Part of a small language model's weights.
Size: 15 layers, width 192, vocabulary 8192.
Architecture: no position embeddings, ALiBi.
Training: a variant of Muon for these matrices, 152M tokens.
MLP neurons of a small language model. Each row is named by its layer, matrix (down: output weights) and neuron, and shows model dimensions 0-191. Each number is 500 + 50 x the weight over its row's rms, rounded and kept within 0 to 999. Numbers have three digits each.
After each neuron's rows, "fires before" lists the tokens most often just after its 100 highest values on Wikipedia text that the model never trained on.

L12.down170:436472554524465452449427514499500488484543415559569465617510467518465500591544458491460432512453538535681456499448563496450544547583470532529572367513447552460564448490595482486488513550454496572556575522552496540426460497552403496522532559424508490490468562433541489484510462560468475434459436494534564584503517477549517466506599444536486527431475423603546463539407454485523545546516463460592572476508519487472463495487509390459454480500484507460606403492451493442513435427481543496444518488539491456554475441514437428629471497535553467457476549523516509524448491543522526561
fires before: "s"

L5.down38:565498419450382524471516510425532507474488516513522584499421512535484436511456469506415473480481535585530501474537530611470505490551482452449512507390529537494571439451567480487503496464471496491501498542582469510486609526542464556579520497514468473507474450437515421475567492530472606493573583506547421481574518576472511537490569516482548482527474518620508481506510433553410337502618512509508502380470497370536501393497571549542450552563459510477585475520531532480506556451508483431540499496554405535474529501490401514533411456557457514512492540518503452558591413435489543470
fires before: "1", "3", "0", "2", "8", "5"

L8.down260:537440420448491431520614562536553509552529378559481503436494457596513536492546515580504640566496497457427481435496532460540475545507523406553471491488542502517545471517575490583551617508487553482485523495501458409520424563521424457536495552396501506505389543531561543500545422480464538506515474550403572475492509504541561521437422575533464475431586497583427559517442526601478544486452506493550475500372436474472502460503499555448507651468503492490409485422468539404498556592514485513482486473476478477469469514520496522439499447486396454451456475538491503539497517485549502486
fires before: "4", "3", "6", "2"

L6.down677:535525434602522543455569466371442470541530467489478511489615500574516495498441433516497572444471412520440418410380523548568456560471528515441451499539462573522441490503495429478546490427482478558537519462513499387542500482507436459452566467576458513545562567516493521465520466462557519555471486515513527536499462490447574445487506558525650432513471420485574470547452432517435472470533497445507547491511506526503460518461533522575480515487542545611506405500553485594490531478550573586463534589481499536460524411513446573475511561511533450453502476486364383562481509555537530425
fires before: "9"

L8.down425:610523609539499492479575435515481482519524509568635457479421547503539456437478530507471409492557509501516458458535455512446443558478518491486481518526503546546505516512460483546484554498437498478517530653517438555523445472563480501418508483618571601493484473484464489499495513532576498524408542460544570534484568413431459513551513487507529537536503443516516516571436400536484487504424419448479448554492506458537395554499499537506449442531451546507431559397544333479469483503562416556493376477502464479552509492583500463350481476539512540497561489499509514525439465445584542462
fires before: "|", " |", "-", "\n"

L12.down459:476526527527465502554502507412447442473507534522433481518508463455467517532490461578638440513494467526442454477427427480546549466542530508537540496491465568523529535586502444422486614483577406530545512512475518498514545421495406512538529456450520545488498511555454609590505543456450449558583531487440551552492505494548491529495580546411466568560545485615436434561483494495492431524473403452560540439548501486461521524402523457436481556514561536470447436497476464512607381485430416521490549541433526515539490433497532462682403485502602492510491481436485458503452557495470510506
fires before: "s", "0", " in"

L8.down65:464476546427501486542585387553434538475485526544444522482574532524456571527486603500544548576508448554565522532554395385435548465441450524474482418580576499535546544452524626518470520539514479490522416426593417493547491527552478479446492492449457475551464432565509446526549507467560500481538500508458522428489470509466522481480396568511549538496487516459504368467489556507588523448513506520564485424558489434510461499543563476556499531470500494464534511455552571482416459562416451587505444458569355481561485468495426471420484582496594503466499533459529495450513436483591557512
fires before: "2", "3", "8", "5", "4", "1"

L5.down14:481503428509497460531462478547505488463473462376583408569553553467489481514488563527408588529570518515541524469450484479509499569565469453459421448394510535408486432487479534457447545499465473443539492495393477520465560576526505595516591485528508465588463470539444512472406458564513460467370535426501527565436488512505450540484434536475561465568577548518491464488558494469549494577506530489501512505495468508557496480506648393517539539535461467529495521533477325534589481530489503559451504575412423455479507510539469507580435558545494598439522526541573481569477581509487501492
fires before: " ", " |", "\n", "1", ",", "."

L8.down652:518525494535509504479518485433498452564535493514531477521475460491423545493433531463418544502535509498601449516567451505515425493543512582550525504495538458542431532510527487492449509503511500536502477430514546422466523490530475439529466501494498501522488416524454507468462418506475527471537494526540532527581443424488520438534560565471475396498530532552464568516443542533611470437510504520477398552557516435517507406546475480588578473463479512485479483423468545543509541521513565493431487475550482492516458516541537489426476415520854520484515465496481434427571586439470525436
fires before: " ", " —"

L6.down659:531488470445472392494526552530525499562364591530437516528431525526493477467406500617526526481575511516491506449533553581501546417366540578530499443470443493488531538498474488502496386496408474427590489507592521515519491477518450513513502503484535564564510529457504413549589467478516554497608448469479462491489503487517473543438463457600478531502484502569496448528519602540489576554464564486481536544507447509505533538528503435498517628390443508553513411402477463528517491541467498463521519469450417496467528565566462498474499497554614580476395522501508502387509454456466398573
fires before: "7", "6", "8"

L5.down291:552374433486567587469469474486459555527522425546509482430399563538494485488630473537507585388620544539600544537483494459485578481461536518560511430507522655420518402464515537533453407488415454518515526470565521566515444536469517477464545520393526481461551450511479489552501418491473425504516482401541494437527577427537504518480535480502485469456523487496478517462540514536491573565510469467527418415549491374500536546501432525536460561499454497550493496423485529506532443502554537488449494447497550509577516541460570403454460429539461523507561483430504558530493583435553500537
fires before: " ", " the", "\n"

L2.down45:530440427491557518524485483408606502438539493489504475421470496499517516562548518518476522565513496537543406457580514466610568466435459517414540395565454576516560626402427491485461463449450535580428524441593571562480503465511552487383541495547450533543497510424510538527527524457480425373510451494482537519472496463475443526540576526463516520530512593498579478508561527510546502479555547505538490462565487522521573476554514510439540511508457529422488558577556502484576489416477504557535423460451511508450583499441456493392514485429457507538515358431481480559384505530496536509
fires before: "s"

L7.down438:431442475536528535471500484439481513539436524572431577498444422523558483544424358529513592449502483440473461562533519595467446475486474557590422508472457397508478458443499512497524456535481554487551498437619598554514476464531525533541535634495464594450452548469539500539479548408498527534550460514494531435473570524404477510462435550584428491472532549488520517520518547511542507469551462585480496508500505470457510487417486465509413565534464525503531493465474515389502563509470508503472486483555445479513515515573397446332557533400564570491522591544463519459495416508588483527
fires before: "9", "8"

L6.down671:552562446541536465499551657534552491498522442473488489519460501529491554489435522487587563539596548394457537404513543479533560469438548550506470488451477438491545468564563545520440481500451453425492474488492477387549441544491403431467400511471607523575521515509557490484519488507482547556498548426422543605548581498513480427560475519539572483464474531512527523509472464483564432472475501520476542451504434495530545481637478483494561617522535550519415536483410501481417536503507504529471473499491365430442492392559523524347534487423492520470498524477404477549532485495501478496
fires before: "3", "2", "4"

L12.down7:530454458460612509466377547431487474462450505522569555543542527470470550432518488590518497472511482503466550500506542521604479500527460427555477442483487565492474429490418494447585438516537487515583478521507451533542558505574350527569522482462479465556499434444508518542601561446482544462481535477530528505522505525462516554439461545545471495414507516530407419616558581533492430550525517586484480522460472451470557449549427608523413475423447509452547615501556516457490573510462442526553473516533454452511537502599530487490568432551417504493438447455549519495482541538455365421
fires before: "3", "1", "7", "2", "4", "6"

L12.down305:498547504567648479456376516520490486443389466600437507473540566488489560509521478506471528489514478470444474552468539535585469522510528487505488540575495515497458553449501474538528467586520550470608502521465451568514485510492529435482541518513525431514527563449481450428475501623517435507497486433596567480514511500454413476448502483522508530481432526492538545423492370396497478444530440487535500597551384447525418565562473495493517453429475501409516545485540618468590563477537469578493601465518481580485488599480410394497509527486557452514474471531463470408544550475425491521
fires before: "–", "4", "5", " |"

L6.down157:513549498485491508528554507528398498498502433514525548493506583534489471524498531475539389460474552543442535501508471479465496488501494556547482463532426499415485488519468546459481505528532542520497409581609574485514522500490565472569543542459490491448465545480448485550496395528550526473544587413537535538574493550485447325517510535460531556518517512524478511519404436475429535489480547527475449492466533496519566522444478477461446542477457476556715446503489522529438448507492452484487556510507565580514559402462502417429422583506428415438465551484595535454417488622598416487
fires before: "0", "1", "up", "2"

L6.down276:550534523492535462483618515502486616485459510568443574527534527465445578456363473546540463467508463492449490397550515480467459546479500512526493401561474493514493555461538507503506513435521535460550503553554486387567472524462474468518502538541513543566456534507481500456552475554516502500504513477478485452524512500413573437618519564411596444442516534542495440486510523502500514495514457516424615544578410463531503408582542552478474538496538520592448376389454575450438486501518600527389474441512465528455530558558385549420443518494435497534605498475460438418472488485512501526
fires before: "8", "9", "L"

L12.down12:540464551440492440455529561472477387465528407491426427500509540561419524396538500566535550419561458611585436522519532380462549478358393484552519454565543498409535510478457554505553437504537524541517446535559453577590574551537536525561525457496457548501529498500518503617514476425477497508539512540533507393537449444436519518530462526565458582491558408471504495508520531456492502464551531512546504540444535510498521500464426502502512481469466534590540504496588523479533482486580503523479459412498384495613521472525526495422594545543478442558437460479468500500480514466492505376
fires before: "7", "8", "6"

L7.down377:494482562538511462393462535514492456435475560526411479545497521529480538547485486586452548499562492440568566504557491484487451544440447490489489443470460503506502431469547548410499498621514493554500530533420418537442517514450412500526530488501604594496462453503585470652519486488488489506482517512568546441436521522517445591500463503522473469452544547489364439468523493543600488444538527522583533538564520404497519400541495443443418519467492491546428421506477613485636463544496557503471517557526412489509571477552515455507454527597378528489454435397473532443491510502489463533
fires before: "7", "8", "6"

L7.down638:450556473505489445505524554449500495489608587443521492356538552496515514558439595544518545448449530515489473419472548533488510623467446441497598538566449505549499573544509525516475528399474584474452476516533513431502519473465520490497522548478491458528443537505405572494493463456482423531491497521579561616486479467461471548500556437610489516470502600558461498556553483546528449452463517478444364390575532501524529414510469525516588485464495490549501477532571530560402488547470465410478422470466501460393479517534430492509428381566423517426535523488556525563457507476534512554
fires before: " ", " to", " and", "5", "8"

L7.down255:555486468516512438561541443508523533488500407570464478519443473497544574555435597481507556494398481408463477554507505482394612512482576489534552502422544464423513569444438487501497427482553422582532476542457577474546466536600419414466421533533603573392449491426479510552366454492480555420476497576419517567423510502558575449511611544562554494558454537507473502514467541446547502521517464475469369453525549494446537481507520509444555557511484433528463508491536449520481408434540537548519531494494503486471523596560499527531493466548531453538536464445461489429515496517506563552
fires before: ",", ".", " of", " that", " and", " in"

L12.down678:465488511558570574553503549497560557558489479533435578495361594478452426604450520546555484547421454484502543439498468507501420534483506526578498481546509376499502520536565530515394524429521509509530493506541438477490486368556503465441560468510506524485593528553461580479540556522501510513453376545521609482558419462514438562481564498503451505469528478523514532556558451407615472551434519506407485454469460548512504554497513452511501396455501470521585527498475465549477523615495404496472508435477408528493428601501410439565526499489510548443499514497503431513461436556554471493
fires before: " to"

L8.down461:591530410499447586430455460463511510469556482471402442484498498563523490498484443454432600431562448572502531488517480565533390489437513502424469486574535473526502507564479509450487494515470467527490582526540441510452564462517586541484530505476491573589507473481615419591412519503486463543478490548479402442546556509424446485401490634474492586532501517526611497445563385571460478547498631509505500518506528483509517479484509612526429433459511431487433501477519523389455514525480475522499551452576476522468506499529499409530518548559493483499470484520471485649436559512506438487
fires before: "1", "2", "9", "5"

L8.down541:493525453462437563456453474510527543538409484366443498504493511496480496486478466509521421456541477557556527418451596467495547400572506508505549536365463448505361449489499492520435589526469556593552521481550535529476485495490502525593585445408522523535420478534469621497420533539502587520438554569463361542514528492419497508443515495419535545505497483484611566441520540520520505496484497485558483427472438569479519531518567473492543575538500446449514537402509487462605490502465487513494507514505469495543522486503444394587404495533573445543598555480520568505465509505435490553
fires before: "1", "2", "8", "5", "6"

L11.down172:541507515508551481417543510565412476539565441421477581464544501494476493526423524400495450515516448510510456541424540465557458509494508544516366455433540632557531582511433436548521493439545564537480607491558522460482519417494513500488544459501510534552552485468391440439550493564505542556501514493472498395474490541457479422416510545411577458515455503462525497488445544609531502566455467526426544461525547506493495554444512522565602467583448550550428508554536523478532553549554493464434522485520561505468482515451379489463470531548668449460507436501468394452537556527479479468
fires before: " ", " A", " O"

L8.down202:497500545489578575487540591439550557539558520501465527556528439536462516455478530488541530541467543495578536501387467434378379503484468498493505547430481459670502453485460538446485474493519553515478612479436540520454440473477468475426492507467550556548429469467535462503499498576541434431465536573635565474460548465431499440525549466468537488410576538547465440472494478396510461529557542537515557562451453499507517403474460521419495555505486569559568522542505504539600444493520451573566508409495475470572446543417481512514545527591437488498461460438552513442391546480511485501
fires before: "8", "7", "9"

L12.down83:537556514540467450442545472605490491499555386561532493517459603497400529504514492612442496498513507501483534452523532540528585412482543557460445575594603539547439549406441448555502470457478508508497413496580516482492430528554538443545492446519492543500525522430504498499459467448488579527526467618424382452472514490493485527402525536481537566563518449465446495573475564469498537430501512486543444437466575489377478497509583522536531528488452557391490466419473481428520381464445490423406514504461439479532559576452573531513541499500467545508524443518570506469522559597504519543
fires before: "5", "4", "6", "7"

L8.down634:476573411507557432536550601474521523506485456640422515530500555581507519539476533601489451590465537525454466399429444473468480505516528508485444528513511567482523554480536484566496501502548493482584492422554442448585431501464499517421540492527561495477473562469501420595558480558454520516503440458419517563593507500483607461394413463460425501491562423589492563500515453520586426593524422535512552393524420515484533502521484479588542519568483534532484521464420503496498465514497504466533602420553412514454416505459470455458498460444532416440509503561478486438497560496526428522
fires before: "s", "4"

L5.down609:583450458540434535556594561473514505485432507454603538555476536484453438458546498530457585545480462544496518491471368548468390548525517590562520511538486454552472476446482469514554519554485410551466465482442424420589532448470482418488536534482458516432488437447442542473459480521482521502409433549462484497465535566618514548502483556496559516541521576461497566533573491521514439458445494416452556508525553535483555470543445539468542501527494509497579440565556429547422543557458474515503607353426482482454470489518534464400469432522485492570501508581598531557535377522486496541
fires before: ",", ".", " ", " in", " of"

L12.down336:450511482401526568551459481422549469530512432431414521511557535479529547529454530400481555511524550563489510514514480487489536480493501528528436537509456386503491576539519520488530520502529574544468630487446526469454514427457481490457506475562479470475459475503497547522443504509435583443480500598528551512564521478491552457556514520440493526491474485538536574466476455572545447442468516520543501442428535504472425485450472451510464508575526525509741509522475531457482465467438424609509639554481445617476563549425460522499398463465521425544562412448482545488427548443540412515
fires before: "1", "3", "2", "7", "9", "8"

L12.down120:459447581566526450540626483549551455497557491478458518555390494532479527553590559457483514497483547325526573574470523495442606528539544461525528496485478471449540513440523484552457448437602518444502529491470619448547456363481486556543589506470491571590459587507528418505524575466467537525469501534570531517449478515524514468363498498527504517533518435478455504509435507444508546433549543501475484521411600480545536472453494503472454408476460463435524514485476477470393534509431561576480478421493553507545455554513545496459497459484425457482621474448535524500498460590460509488
fires before: "ed", " been", " was", "s", "d"

L6.down711:553432443586514444452466517532570531487568572581414500477594463465437489473523494557415516570549434553584409491454409503510487494462512503452495542563513479566494488628484474443511637492449455476483514484590500432492475488582548527472458473455492549397467578444450449433525598534449432471493514573567534494472471491482537480506615497494505513449533465385502455486581519519540501515506482596525550482534414475462516576438520469495463539531536603481492455485564487430503409452508556521422559536525440524474519517490471533486478569451532498422655505515410481564470455525517465440
fires before: "8", "9"

L3.down17:445491466447488505497537511521458533513480462509446455517511422539484426519539614408488464524441459455528492507552515440469519446511482507493520458488506473460483515478524603523431479422587463529487528562503432552517420484494516416410588469483538534484561556519450479564583531439459577450481542487510523588543483561546473588512409554583518621553605569544564416436599452515489512511589508437561504518507459543469534440547582478544542456419521451533416470507446504473525551516453541514474542518469517503455452472602471553423481431356386471446518519473521529636489443479498426473
fires before: "s", "e"

L2.down427:492499465499555492502592534552438449524509568458457520567421506485515531482428540527512529457483483455496418518472503449461467502386534562556451495507486406460508539492548443500528525555509505502483583541496586494543516499503570388558559492588464531488528519486487539495478402467504521506517381522583460499477497547452565542595526437526469529405461537612460510546410469442519397455547425447436485396576487472537469487463533443484511475467480509617559551476482544479432413453528450481543617487509513579490467545442455646528462502554551502486507520568575386403477442482436500570
fires before: "\n", "|", "-"

L2.down503:511450458465545450514614491483458466526515528529491522562511536496436516553413553399505518471528476543471447504529529448474510424456499544520586540460343458550521525566491576479563449557466466491518465486593510516557589452413582477614540474531524571489526503529424541448514423545440490538425521621513492521595528554502477444488501403492533469505534580507472498559467466438515485561669494433368472494475493493549475540489467476521510476568488493479518539391451550484481453462566485369528566449430521570523489505422531519434483488536539417476494548469492460501510411538534565453
fires before: "\n", "|"

L8.down601:512490504472499494537533472585449534452476447451507477566557525520458547498449549434494543536673563618544446477494546564478469493468477466454530484498396431523593585524488498579567511532492483463585384469532568456474513540417565492566576484474444560455425580565465548443497412516478562461444452484501536506468538468538474422494494419509484511433430482546537453465475520502443555570598505509459479513386506514504519576595439465507507549469513515509489511486445509514549373504518442351512573496570495523443479612532479422524548518467520498554479575419455512459476516533486440463
fires before: "4", "5", "6", "7"

L8.down383:577664427518483505459514470491507462498520486560543500531530459579519558475453554521452514432400552551527420471412583608503436561487549464485542541536575521491554566446462502540534493579474596486533477451506529508540423442518493488548551542474416482484514449423511487492517473471449496461540424485406514517481399433696489528514503503600468471500514454473484453539492561544485409499548368494456485496504487464517570621488505432467416501530560559589509442494508528493445464518510508469459499480551458529447520518617517477445499454536437505483504562525419432457513546420482567475
fires before: "5", "6", "4", "9"

L8.down12:445546428541452496496541441552569529488549539480508436521527437479414446506566480477544494444500592476460507541439541498386490510536497546447562395517539529480492445467426470559464396464469516579504554490528503440517451552500428498427435465631557493412434487480484589581474490511493546417406525452641516525476521555544534476559561532531499464491575468515495500507466498531475582478455578430408601484502540537431485499540531447505528571448440488504551415393562520560434442457499527536422520430468545507502568404544439575430597501522534461538472521500543442559573512523492500514
fires before: "."

L6.down254:498547427403640458425412418572561527490525520513497493458536461499454491463588533400484510472435463396516493505547478456489580578483568419464482508469524449503461550532437600431524529617561479592459445459516466491515502492499541458513435503479608497515497531498510456536517413496539562461508489546609497518513425438475532523508499472594528488413482550462430466488524512592522551507422404513471555410490526460608590553550612474438497574466544542452460532500507460508538579443422493568527477414429499541475451540529550453551497531481505458477497559505442492555516534549549423475
fires before: " of", "s", " States", " War"

L5.down442:443475515406586483505517537531450432497457451468569468444499489480490472404574520542550482617479430514448555472539518498508443467542436419479554611537490483398502410587549496421476557567526486523439506429489472543516546508483562596466505506518534447455502492508455534519579551412615442448553533510547426516607525548511492584497534475545433433528488474514414461422423572479475458525544472568455501570513523625532551464558546450451451536531496546449387457520504542506502491524518520545525486541433482503456522557581466528473433475384437521421558541400473525531527428549492449481
fires before: "s", "==", "er", "t"

L8.down655:520498496472465433438543478399513519523531518452483521509530468538478519524401467577484492481519373552513505438535478403515455517506427590477574545493542417459408504424424514496640524528494547411449474463522476516467566533522388444549506459484496529581461480560558412555492442460536473489505643557506587461532501467427497555436505513459472506527479502479502511514477601533455526563528456476573452581507605487596540486505439515524545485527452546413523508547515485469553532506578422634481574440495378541460509512524456571479476434576494574553493527557446466444454461477506518446
fires before: "9", ":", "8"

L8.down63:510479489480479395434479480497479500529450523534501479495507558534543442507443459538487534454577485488508533518497533507562537452406442531447521504529472512521526517552490516440492462519476491418615453469496549543467626470489462548564594338457489498480530504509440459521502453425568516508609408489550582442535479558432448593492476442528541530469495507430556438438502589550452440526550429391417600503467570467514520475453559368518458532595559473562532480586462518589478455512354484502500485532515477571565602505545564506541453487521530517519483526496495494407449494443493541435
fires before: "6", "7", "5", "8", "9"

L11.down305:453457507521525471431479540424380493569584486589539397438529520571465611571523421439511448516530449474491475549573552504437487442549511407494488462502546520499614461437529513498457418518491465531434458548491535530553515481503534488484527458556570454451489452503454506438463448518473522505496504466471532517633559449476505506413523506386467465577474451558454543533489429374520538577621502547488506557635555491554376522451591512512559443516538483556515388555450529504487552472557566571525529515528504534490441503467462558486545479428483512517533440450546414532484498504518471458
fires before: "1", "0", "2", "born"

L2.down299:516541521467479539509551499532469528589555541482474535512532617583430524534465571440524453457475557502568510504517555387435505487479503460579511522459457429461524530489477479546484494541461411522477520493559517611505596533546562442549469421555427548429531461506478559451517442424522511591457530609525558499518456555495505470486566535508512482435371460538433430583451386460504372532458524490438493491490495459526444544526556531501474507463445503497618537396521493448465338414611517447457582462504478490532535457469555488458534506454526519535504528518527437455495472536513557596
fires before: "\n", "-"

L5.down758:501590526539512475508639553438490493640576432580478513466479456517503563486428534517458465403421550475458540457562515511362472546504496579555511440455486599506440560558472515488437476550445500497543476490480573450656493563473381524508625496577485483475569534460485455511474492516502493461556528490457478537522476433462584429604479482513530504384449557507548479447473544459535412521565442532513468540581461437541527508492506525539437552497511575537466456462385522480445470529517548462569448506400509509478481545496474537506460500391520505534494470502489416522490468485565466483
fires before: "2", "3", "1", "0", "ic"

L6.down97:456476507493539420503609504461409524478463542498479470494457521507490462504430460609526457470476539481620351531486500580429518522554483597473400493574483511497430527547490470455551558576551652460555483488558471459472485470568523516452522486430521526560532556444453536510501531505532447535553577503490521452532473509561469567501440476567474487417532484486516476553407548516522508490515470486391536515466445393475409484455484513476461503500511507471437470427400492530457470629600479491409501497546547434444494524616372490500578516487532556463479542492473457492563531577590511494
fires before: "5", "6", "7", " vocals", ":"

L12.down476:560477558550483497452567488580503526447501479528465491399491516470472530440534481601456649535534560541518403482463508516394547436534452488486448445470573458478535540476499513489587543544497516372605477511514440633471543461561459525471489523483484450563614445489501556507527433474463544501528431493471489379517455549501493477420477515426470575592466474515500460485458560547488573490498468515448556481485546480490443503552501476534431547478450539518511490578530481392513404569619470489426536459537395470500551539606380499466537526456539528487480479524487405487548522567450531516
fires before: "4", "5", "7", "iz"

L2.down278:560475488544486496550523531550468566557531477555571493465472566456579579489456419462485574529554562578525534499453530538542511449460544577519458547528410599506433490521452490530419581516458593413504591565571433382495510486529475432482467571540482581459486497495433487566441546531562547472435465458560548414524404455488557383520480518506519518475507562468466600502554492493486510505426500443524422475505519549488467499497435531510492513464478466444534487418475512464388481532557384574504500437563556606482448453504549521456465562616552518516441459478442459395453513423493471499
fires before: "\n", "|", "-"

L6.down569:472453513534577473467534538446358478550483464540552475456552452466540530510532499467517549517605531500588555483479547505478518499451556477517556469464619588440635478380474497456462430498508456406489472589506438564465531443492512500490474419464507500530544547456462476505461508489582502544525525522494528483480405483589505509515489544400399489406378594460490576585537529480518507493547532536517415567551480389489437617573416453480523552542523526529432443542413434418492502579523519504548456491492508491461507485537514461448450430521548496407501508538516481515493520510557570580
fires before: "1", "2", " the"

L6.down339:560466559511459511543503395453502479521534484531479520494484553430526598452427446456442575449528456544473516536435544545431582411462506518609500596515487351487451481467478483455393511489467504565462571424572515503495541471590444463516522470467532536538503549483491435493569556498504471536437465463580575460491545486581536522548445419447533452483510562527525525535497389535502417471535516487480498452411474589517513583442483453430448444551486523511701564561526546476490524492494403561496513476549570524490559521527548499463540478504603505501542437444500461471511510430528570436
fires before: "\n", "-", "up"

L2.down164:491559476496505477440398490467454599503539512559363645510416559532462640508433572424425471531504526478485527554461463485475499530462427529541527548572505509520487548438373498597471486444517570588483553460501466501547475468501477474559481467517452547516597581463525470496425546521490580469546474466504515422497449471383494413498465496489523453470452521530545473538437548530514434432548465497512406364523498579587490452422515471461511494500565562556637573491530537445459524490589492520517535452498563541569446542483512499506483500497481480457466587432473496456466479499513549470
fires before: "|", "\n", "-"

L6.down515:503419481532474375614580453460464526442532550528471513500455499518419499593512541452476545445588456492610453439524474428430581552477487491569574504486425386411546579391552560484458425507528429522552475570530484543545498501521478487549515500512456501557513588536456551519571429546484508539550417478516589491563556512506480473489557450447493550510442514507516436489472508453539443462522403472504529366500516596563518540423541434473549532488530591512609440403482472438491428476552495475551572531421537542469432560537495434515473470530565515491501517493513571466454457524482471490
fires before: "\n", "|", "-"

L12.down357:513465525490515412574379524497420521472478461450426417512425527514548475558531462590451506497427473421522548393463496559468520445539495551563525480425543552534466449369472460536542431444513517535482502518506537581511483606559435528572464498533552415434522575445549543524450479528476536481509549484560508573440528545447505517475608512461581458507397480455554476387560477545474469536497456440484445424575485543407523542492540456522544433486467506534598494445547496459505455516531466573471567481457453573485484409585524548581542489585480519578545561538502444530504412505536433524
fires before: "."

L8.down526:542518429539439521457417500521488494489425529609493470531519523417535563427480483505504492436613481529559456516427625547495484546519489520415445482526556568498453536472592585540384506563463496480507482553525540504458551499527522532526518470538522540591575482461424514455581440539461589478496441435469523467428474483487468553445477537522566465460585532466500535483475528418427517491444440509473511464524422435498540494489508495423465645492492567482485453483397491470659499433489445547474488543396580471566527529540400543534439453564596416464546484487535446507528504525428499539
fires before: ",", "–", ")"

L6.down675:426518551580394516506588551417505575508500524546563523503536607509489560406564521473498589546444474496512510467437543468428472512533539540575484470444529420574464535486497517536522547514454505589466428444478562463509485527573541457494601464555495614435557468460441446557428369538495493477490509448464482437526424499533466435400535529456491482511513502429538562505415509475525461458487522456507544578527498446446554464538393454511509426509475487473618481493551480585553547415487448462506561373432432559430499456512478470565482556439555511557513535493451546577594501501482501474
fires before: ",", ".", " the", " and"

L11.down742:514459471372551541495586503441578500514466489568442570517547367566567475561534529563492529498569467456500526453588420413526487546528376493527418523510411563526467483514529473510537500523448549469477487518449462512468428484480489587480496531512491487546492480452514431551405533468501505528446469528474562540457592549518550501447489556430488579535548519526526501587411533562533498492514538493525524527427504558494459437544533328592581513511565551495435453332377490512475581544518492437558488574486466512504449420491436515467471532495520434521488557469432487508486435534527467498
fires before: "s", "sen", "t"

L3.down339:511554551502549513536475522461548513556443462531479485682451468476516502534576495505457619499547402483484491445593515480519562499398499513537531473381474484553388476497502450454456494580507494497412480491491506455506434528516435477506583502508444454558568534532544576499482486483473529463570581507515525440461514418510506559588477437427635440453484528609620575413515489547509440525461480522507564454548520525493466511503498449449572466467536630469487434464501471415415449540534514457482527482620481447500497465556559488459479475489476557503547523460423445464545524559431497432
fires before: "4", "2", "3", "5", "1", "."

L2.down90:472526529585425402566513504527504524517581564528528434493480484558561493501469506481441447531536458463477535498589526578453483492457505569550487490475556534556561460438595450410541506506482603493515568466398474486463485548445449412433580464547449479483560411495552485604439448402443401547546486558513582452533585548527480523506469492521479469426500529503505494505490452483593407564557522569507581448520521496404520504555505497532484515495557548456556463553465574461363501539492401448448577442587436421518445441539522504442539496546550487451516410511486474458497583490552449459
fires before: "9", "8", "7", "6", "5"